MLP neurons of a small language model. Each row is named by its layer, matrix (up: input weights; down: output weights) and neuron, and shows model dimensions 64-191. Each number is 128 + 32 x the weight over its row's rms, rounded and kept within 0 to 255.
After each neuron's rows, "fires before" lists the tokens most often just after its 100 highest values on Wikipedia text that the model never trained on.

L3.up775 [164 134 100 139 174 154 150 100 163 139 129 100 153  69 133 166 135 121 137 133 108 117 125 157  94 117 125  71 174  96 147 137  86 111 161 124 117 108 149 110 142 149  80 144 114 134 138 100 128  73 134 106  77 160  53  48  85 117 102 119 139 147 114 131 110 142 143 135  56 128 140  72 164 160 191 133 127 140 171 143 122 141  99 150 135  82 145 121  84 116 138  95 182 183 138 109 146 163 165 127  96 152 137 132 199 102 164 154 231 177 142 136  89  90  87  96 117 106 169 100  95 140 133 117  98  62 108 113]
L3.down775 [125 125 163 137 155  98 120 117 111 147 119 131 130 168 115  60 157 172  74 137 187 147 133 122 147 176 151 137 129  77 144 115 162 148 107 101  99 123 112 134  97 155 155 172 157 155 146 103 168 135  85 178  80 126 128  55 176 144  98 102 148 202 118 149 192 150 124 131 130 201 184 135 167 113 117 170 123  78 149 150  97  89 119 119 123 158 118  89 100 182 150 116 156 171 126  93  91 100 108 136 207 156 156 160 182 205  75 113 133 161 140 138 133 137 102 111  40 146 145  77 141 139 155 119 140 155 115 140]
fires before: " ", " E", " D", " G", " C", " F"

L3.up966 [140 141 151 140 197 125 143 115  86  86 133 154 134 137 161 159 136 162 159 153 145  97 145 140 116 125 141 135 103 179  97 154 114 136 134 116 101 112 166 121 123 112 125 108 162 171 166 155  98  69 146 155 167 132 131 171 117  88 142  74 129 132 187 135 129 140  69 152  66 154  77  73 159  87 127 102 106 128  80 182 115 139 181 145  86  97  86 163 101 136  94 107  48 135 166 164 198 114 174  84 141 170 109 139 174  60 135 144 179  90 167 114 165 126 126 139 163 146 222 150 162 138  80  82 100  86 128 163]
L3.down966 [117 130 139 174 141 184  91 181 100 163 151  84 145  79 172  83 115 126 170 126 145 116 102 123 127 136  88 102  94 139 126 179 135 119  99 115  98 117 128 153 179 197  88  64 143 197  77 122  92 112 110 141 145  78 143  88  78  96 141 118  85  85 130 117  83 117  84 135  80  94 145  92 176  93 159  75 177 119  99 147 250  87  97 131 209 110  88  70 147  96 158 121 128 140 150 112 144 158 125 162 120 125 118 111 189  78 111 111 129  57 126 139 109 160 158 130 170 141 130 189 176 150  73 114  91 108 119 144]
fires before: "ents", "ies", "y", "io", "ent"

L4.up807 [177 124 188 171 107 158 114 112  86 123  86 103 161  97 179 218 147 130 105 137 123 127 114 133 136 141 107  98 177 172 152  78  91 156 159 148  79 117  77  88 177 133 150 113 106 146 165 104  82 148 121  99 171 140 101 115 113 102  77 119 163 138  73 116 122  84 154 155  90  87 154 121 112  93 108  97 167 158 150  81 106 110 137 153 134 107 132  92  87  97 127 169 158 113 115 131 112 116 127 170  98 136 168 152  90 150 153 201 185 115 147 169  84 107 155 120 116 149  64  99 181 131 114 106 149 108  85  77]
L4.down807 [157 127 104 155  38 150 198 178 155 117 123 133 117 126 151  90 149 126 103 115 150 127  92 112 146 121 161  89 114 146 159  98 139 168 172 162 173 165 163 149 137 111 181 128 132 113  95 139 193 115 154 145 135 146 109 171 201 161 135 135  77 134 148  98 147 146 125 104  86 113 163 131 117  99 123 140 157 139 127 123 135 112 120 102 171 134 118  99 105 108  91 125 197 145  93 140 126 143 154 197 128 131 134 121 116 157 114  38 162 144 120 119 130 114 174  80  64 173  75 143 151 113 145 140 111 214 157 163]
fires before: " ", " |"

L4.up169 [123 131 100 118 122 126 103  86 181 107 125 129 143 119 138 133 138 140 134 143 129 131 124 102 186 138 136 128 170 144 142  77 132 118 200 188  80  90 153  63 146 159 146 176 102 153 129 103  92 136 104 112 139 150 110 172 167 130  93 127 102  76 162 155  63 161 160 114  88 136 120 149 141 151 152  97  89 179 133 140 140 129 111  99 135 105 115  74 115 186 117  94 102  94 107 200 178 100  85  80 179 156 128  92 124 190 184 159 172  91 187 151 186 137 114  92 171  92  99 150 127 101 149 197  46 115  96 175]
L4.down169 [126 117  83 228 160 131 174  79  89 136 184 139  81 110 101 148  98  86 171 105 103 142 131 143 112 166 102 107 143  99 165 136 171  98  79 153 123  74 143  95 109 101 204 141 153 144  86 124  77  98 136  64 157 109  95 121 105 177 149 117 150  79 129  93  94 125 149 209 126 166 171 123 104 143 152 105 113 155 122 143 102 114  72  72 145 161 153 156 109 105  95 139 135  77 140 152 120 106 138 186 187  78 124 120 126 118 147 143  98 127 125 177 133 137  85  98 187 132 111  85 136 205 108 142 112 113 107  98]
fires before: "|", "|---|---|---|---", "ical"

L3.up883 [150 148 119 172 158 163 208 161 139  78 140 218 152 166 129 144 166 187 109  92 113 112 156  38 179 115 116 137 179 112 111  67 152 155 149 107 111 114  75 113 105 157 154 142 127 136 150 151 161 160 157  81 116 189 146 148 120 165  95 128 172 172  89 126  98 179 148 107 159  76 139 148 116 158 107  83 179 183 126 145  94 118  64  78 149 141 119 156 104 134 134 110 144 137  82 187 171 101 134  83 182 149  90 167 110 112 150 196 120 126 154 192 134 109 137 147 162  95 154 113 116 162  96 115  90  95 101 141]
L3.down883 [132  78 125 149 122 162 116 101 154 127 169  94 208 119  92 174 185 102 103 117  56 140 129 140 159  87  96 144 108 149 125 123 114 169 180 132 129  69 130  76  93 152 177  91 121  90 108 147  89 120  92  67 175 120 115 126  82 146  97 127 158 149 114 160 137 138 149 115 108 110 133 143 100 115 139 107 148 158  61 116 140 130  86  77 137 121 103  97 149 179 119 199 109 174  93 187  81  84 119 108 178 163 114 115 154 131 213 171 138 108 130 202 136 129  61  93 131 113 138 141 129 145 127 162 102 130 131 120]
fires before: "|---|---|---|---", "|", "|---|---", "\\", "d", "H"

L3.up447 [202 103 160 134 140 179 169 100 112 110 127 117 124 114 149 113 142 109 169 147 142 104  84 101 136 137 132 188  85 113  84 156  95 126 148 101 187 121 122 112 124  87 137  88 100 169 155 156  96 158 155 115 115  87  87  92 106 123  59 128 132  84 146 147 126 100  88 105 131 167 130 181 167 155 140 111 143 126 119 125 135 113 101 214 124  92 148 133  90 125 157 181 122 147 138 146 143 147  95 134  85 173 137 183  55 161  67 118 163 160  52 124 122 110 125 163 132  81 132 155 206 142 153 132  17  64 103 152]
L3.down447 [164 124  55 174  80  92  86 137  85  59 121 127 132 117 183  44 110 117 113 132 136  92 169  69 171 145 163  83 157  73 149 161  76  79 115 115  94 155  89 107 130 142 126 114 110 167 107 154 114 144 158 138 137 110 152  85 180  95 109 161 108  77 128 148 129 173 109  91 151 158 119 120 132 127 134 105 151 114 128  78 134 149 125 152 144 118 109 152 130  86 101 153 181 104 116 153  64 101 115 149 136  90 150  86 115  88 112 165  97 126  92  98 132 137 133 136 146 133 105 142 129  93 110  97  81 116 102  54]
fires before: "-", " |", ":", "is", "|", "eb"

L3.up198 [125 112 187 133 138  59 110 107 149  51  76 141 122 151 128  78 147 156  55 148 134 148  79 135 163 162 102  89 131 134 111 103 132 115 148 138 122 138 141 156 117 143  89 125 138 159  80 127 118 126 101 134 122 150 128 145 170 141 147 131 154 130  98 162 115 140  95 157  85  96 138 176 149 141 123 117 144 135 129 130 108 154 115 127 134 139 115 214 144  86  66 127 147  77 115  92 101  77 135 184 131  93 218 154 118 143 192 174 162 122 141 104 101 207 190 169 141 185 144 106 111 151 110 111 109 133  97 109]
L3.down198 [130 163 102  59 148 144 160 135 128 135 130 109 170 166 144 153 130 151  81 106 131  89 165 139 134 165 161 177 154 130 149  88 112 123 151 153 173 128  97  87 167  97 186 167 128 123 125 150 107  76 122 175  99 147  97  83 111  85 154 126  73 163 116 141 159 153 117 143 167 129 144 111 101 168 137 169 204 122 140 127 141 166 188  71 172 102  89 178 105  88 102 116  87 197  87 176 124  80 182 146 101  97 171 163 134 112 158 105 110 172 144 109 159 138  83 120 107 101 172 130 161  80 137 101 113  60 187 122]
fires before: "4", "5", "9", "7", "0", "8"

L3.up982 [140  68 107 106 114 143 126 130 140 138 151  82 117 138 161 224 110 110  88 155 123  96 125  87 133  99 164 145 116  68 147 114 165 113 122 110  98 114 120  81 167 149 118 147 132 118 135  89 109  59 141  91 172 166  65 159  87 145 156 151 116 140 136 118  51  73  89 127  69  84 147 168 146 111  92 151  97 169 138  99 107  49  90 176 104 122 136 105  60 152 161 171 181 157 143 136 101 127 141 117 129 170 134 127  90 117 140  99 139 190  50 113 140 151  68 104 154 155 141  74 131 119 173 129 121  94 160  98]
L3.down982 [ 60 107 141 152 101 105 156 155 113 123 150  56 140 152 137 133  93 114 126 131 147  77 102 123 118 151 172 128 114  82 136 122 151 112  66 163 135  79 125 164 129 102 188 198 199 178 130 163 164 118  97  61 136 157 132  69 160 148 101 100 122 163 209 128 181 105 103 144 117 140 155 151 170 117 124 135 102 106 172  95 170  70 100 164 139 155  88  97  92 134  64 127 160 159  92 140  95 122 158 128 133 113  85 155 132 159 105 149 159 168 148 144 118 107 113 132 132  79  96 105 117 102 103  89  92 173 123 123]
fires before: " "

L4.up657 [117 164 142 149 149 157  78 138 144  64 141 124 149  99 240 152 181 144 147 173 138 136 121 118 127 165 147 115 134 200 134 118 103 123 117 151 121 119 126 163 138 143 143 180 143  93 133  76 151 166  87  58 121 213  85 103 129 164 102 117 111 137 112 184 137 142 121 184 121  95 179 147 178 132 118 133 116 147 118 119 119 143  97 160 124  96 135 112  85 157 138 149 164 121 146 189 139 163  95 117 129 189 121 120  90  93 131  97  98  99 101 166  99  90 112  89 137 126 141 136 159 164 178  66 124 131 106 184]
L4.down657 [154 147 136 160 114 131 113  92  65  77 148  86 150 140 173 107 119 129 110 124 119 123 115 166 108 218 111 170 117 130 144 127 119  54  88 163 129 119  78 204 121 121  76 193 173 159 168 111 154 116 112 152 176  77 112 146 163 144  24 125 149 152  98 129 171 117 127 177 129 125 167 101 149 123 138 125 149 112 109  70 162 166 112 100 154 124 107 153 164  88 102 119 108 109 106 167 111 141 149 132 124  92 103 133 150 127 105 189 122  90 116 101  96 132  89 110 130 123  55 150 119 161 131 182  98 142 165 137]
fires before: " ", " −", " S", " R", " H"

L3.up857 [213 150 161 156 103  99 147 112 104 125 152 153 161 176 126 115 196 191 129 136 131  33 114 145 152 148 107  54 119 127  91 140  89 146 148  80  99 116  97 142  80 161 148  68 103 157 103 146 113 174 130  92 109 181 139 161 131 147 137 122 150 109 107 151 101 138 126 135 149 150  95 160 184 173 124  64 139 119 102  79  23 172  85 104 127 108  83 111 137 162 145 142 137 141 123 172 105 119 104 111 153 131 100 133 133 150 135 165 137 125 165 115 168 110 161 156 156 134  95 116 162 160 134 167  76 122 142 129]
L3.down857 [147 135 108 125 137 125 140  90 165 162 147  98 133 198 107 152  97 115 112  97 130 124 138 202 153 140 140 134 131 118 133 157 160 124 152 116  74 100  98  87 117 115 131  93 128 153 127 135 118 139 117 110 198  68  86 186  94 163 125 144 139 146 116 167  98 159 114 143 141 150 158 122 124 158 104 104 128 177 128 137 180 156 123 186 133 185 132 114 120 149  51 129 184 115 109 133  95 139 168  93 143  71 255  95 114 144 125 191 109 150 163 152 165 121 103 177 111 123  93 101 157 110 151 184  90 142 198 113]
fires before: "|", "|---|---|---|---", "|---|---"

L5.up443 [112 129  74 121 128 116 127 114  85 115 119 126 140 157 141 127 127 110 198  81 179  73 157  86  83 159 184 121 113 114 133 106 107 155 176 156  95 163 139 115  86 123 119 128  91 165 149  97  86 139 128 129  89 140 120 155 143 193 157 107 181 108 133 185  38 138 108 150 112 152 121 125 144 124  99 122 158 127 133 151  95  87 127 125 108 172 133 135 139  58 122 173 132 122 121 151 150 139 141 127 147 120 134 144 139 123 152 133  90 114  97  56  98  96 182 103 148 142 208 160  89 109  90 135 146 130 170 142]
L5.down443 [164  57 135 164 143 119 103 123 204 143 131 124  78 119  84 150 132 198 131 155 147 121 120  55 114 103 137 154 139  97 145 110 147 152 120 128 130 183 146 140 123 185 116 124 104  55 125 115 111 113 112 141 145  64 173  74 126 125 171 112 146 106 133 153 117 183 129 119 121 107 145  91 124 105 112  85  72  93 106 102  88 143  51 115 171 153 127  95  80 131 105 141  95 129 127 155 141 178 182 123 131 126 155 162 134 132 138 167 194 131 116 150  89 116 158  96  70 120 154 135  86 103 100 112 152 125  98 153]
fires before: "y", "ed", "iron", "ying", "ies", "th"

L3.up259 [110 102 137  71  95 124 132 115 156 103 143 134  77 142 131 124 105 117 190 157 129 115 119 100 128 145  57 155 111 110 133  73 111 135 191  72 102 132 163 179  91 143 160 113 167  89  85  97 176 156 134 165 120 144 146 164  98 138 169  63  96 113 120 194 125 129 103  64  80 120 120 127 195 147 148 130 200 100 120 150 139 124  69 115  86  79 112 105 129 144  87 105 182 157 133 149 156 120 120 121 122 113 185  84 123  97 142 181 151 119 112 105 184 178 131  83 197 137 107 143 125 133 160 201  89  56 179 150]
L3.down259 [112  97 167 139 110  88 101 151 158 137  81  60 193 163 106 124 150 153 143 125  89 147 101 125 120 149 165 158 120 143 107 111 168 146 104 244 152  58 128 132 149 158 104 118 156  49 134  90 150 132 111  84 132  91 137 126 188 148 129 175 129 164 210 175 157  88 176 118 144 136 152 126 182 130 141  97 117  84  36  93 166 110 173 128 135 146 139 124  82 175  91 147 125 185 105  98 108 156 177  72 134 168 172 171  87 128 118 142 171 179 113 156 112  22 115 112 125 148 162  78 112  77 146  96 152 149 122 158]
fires before: " |", "5", "4", "201", "3", "."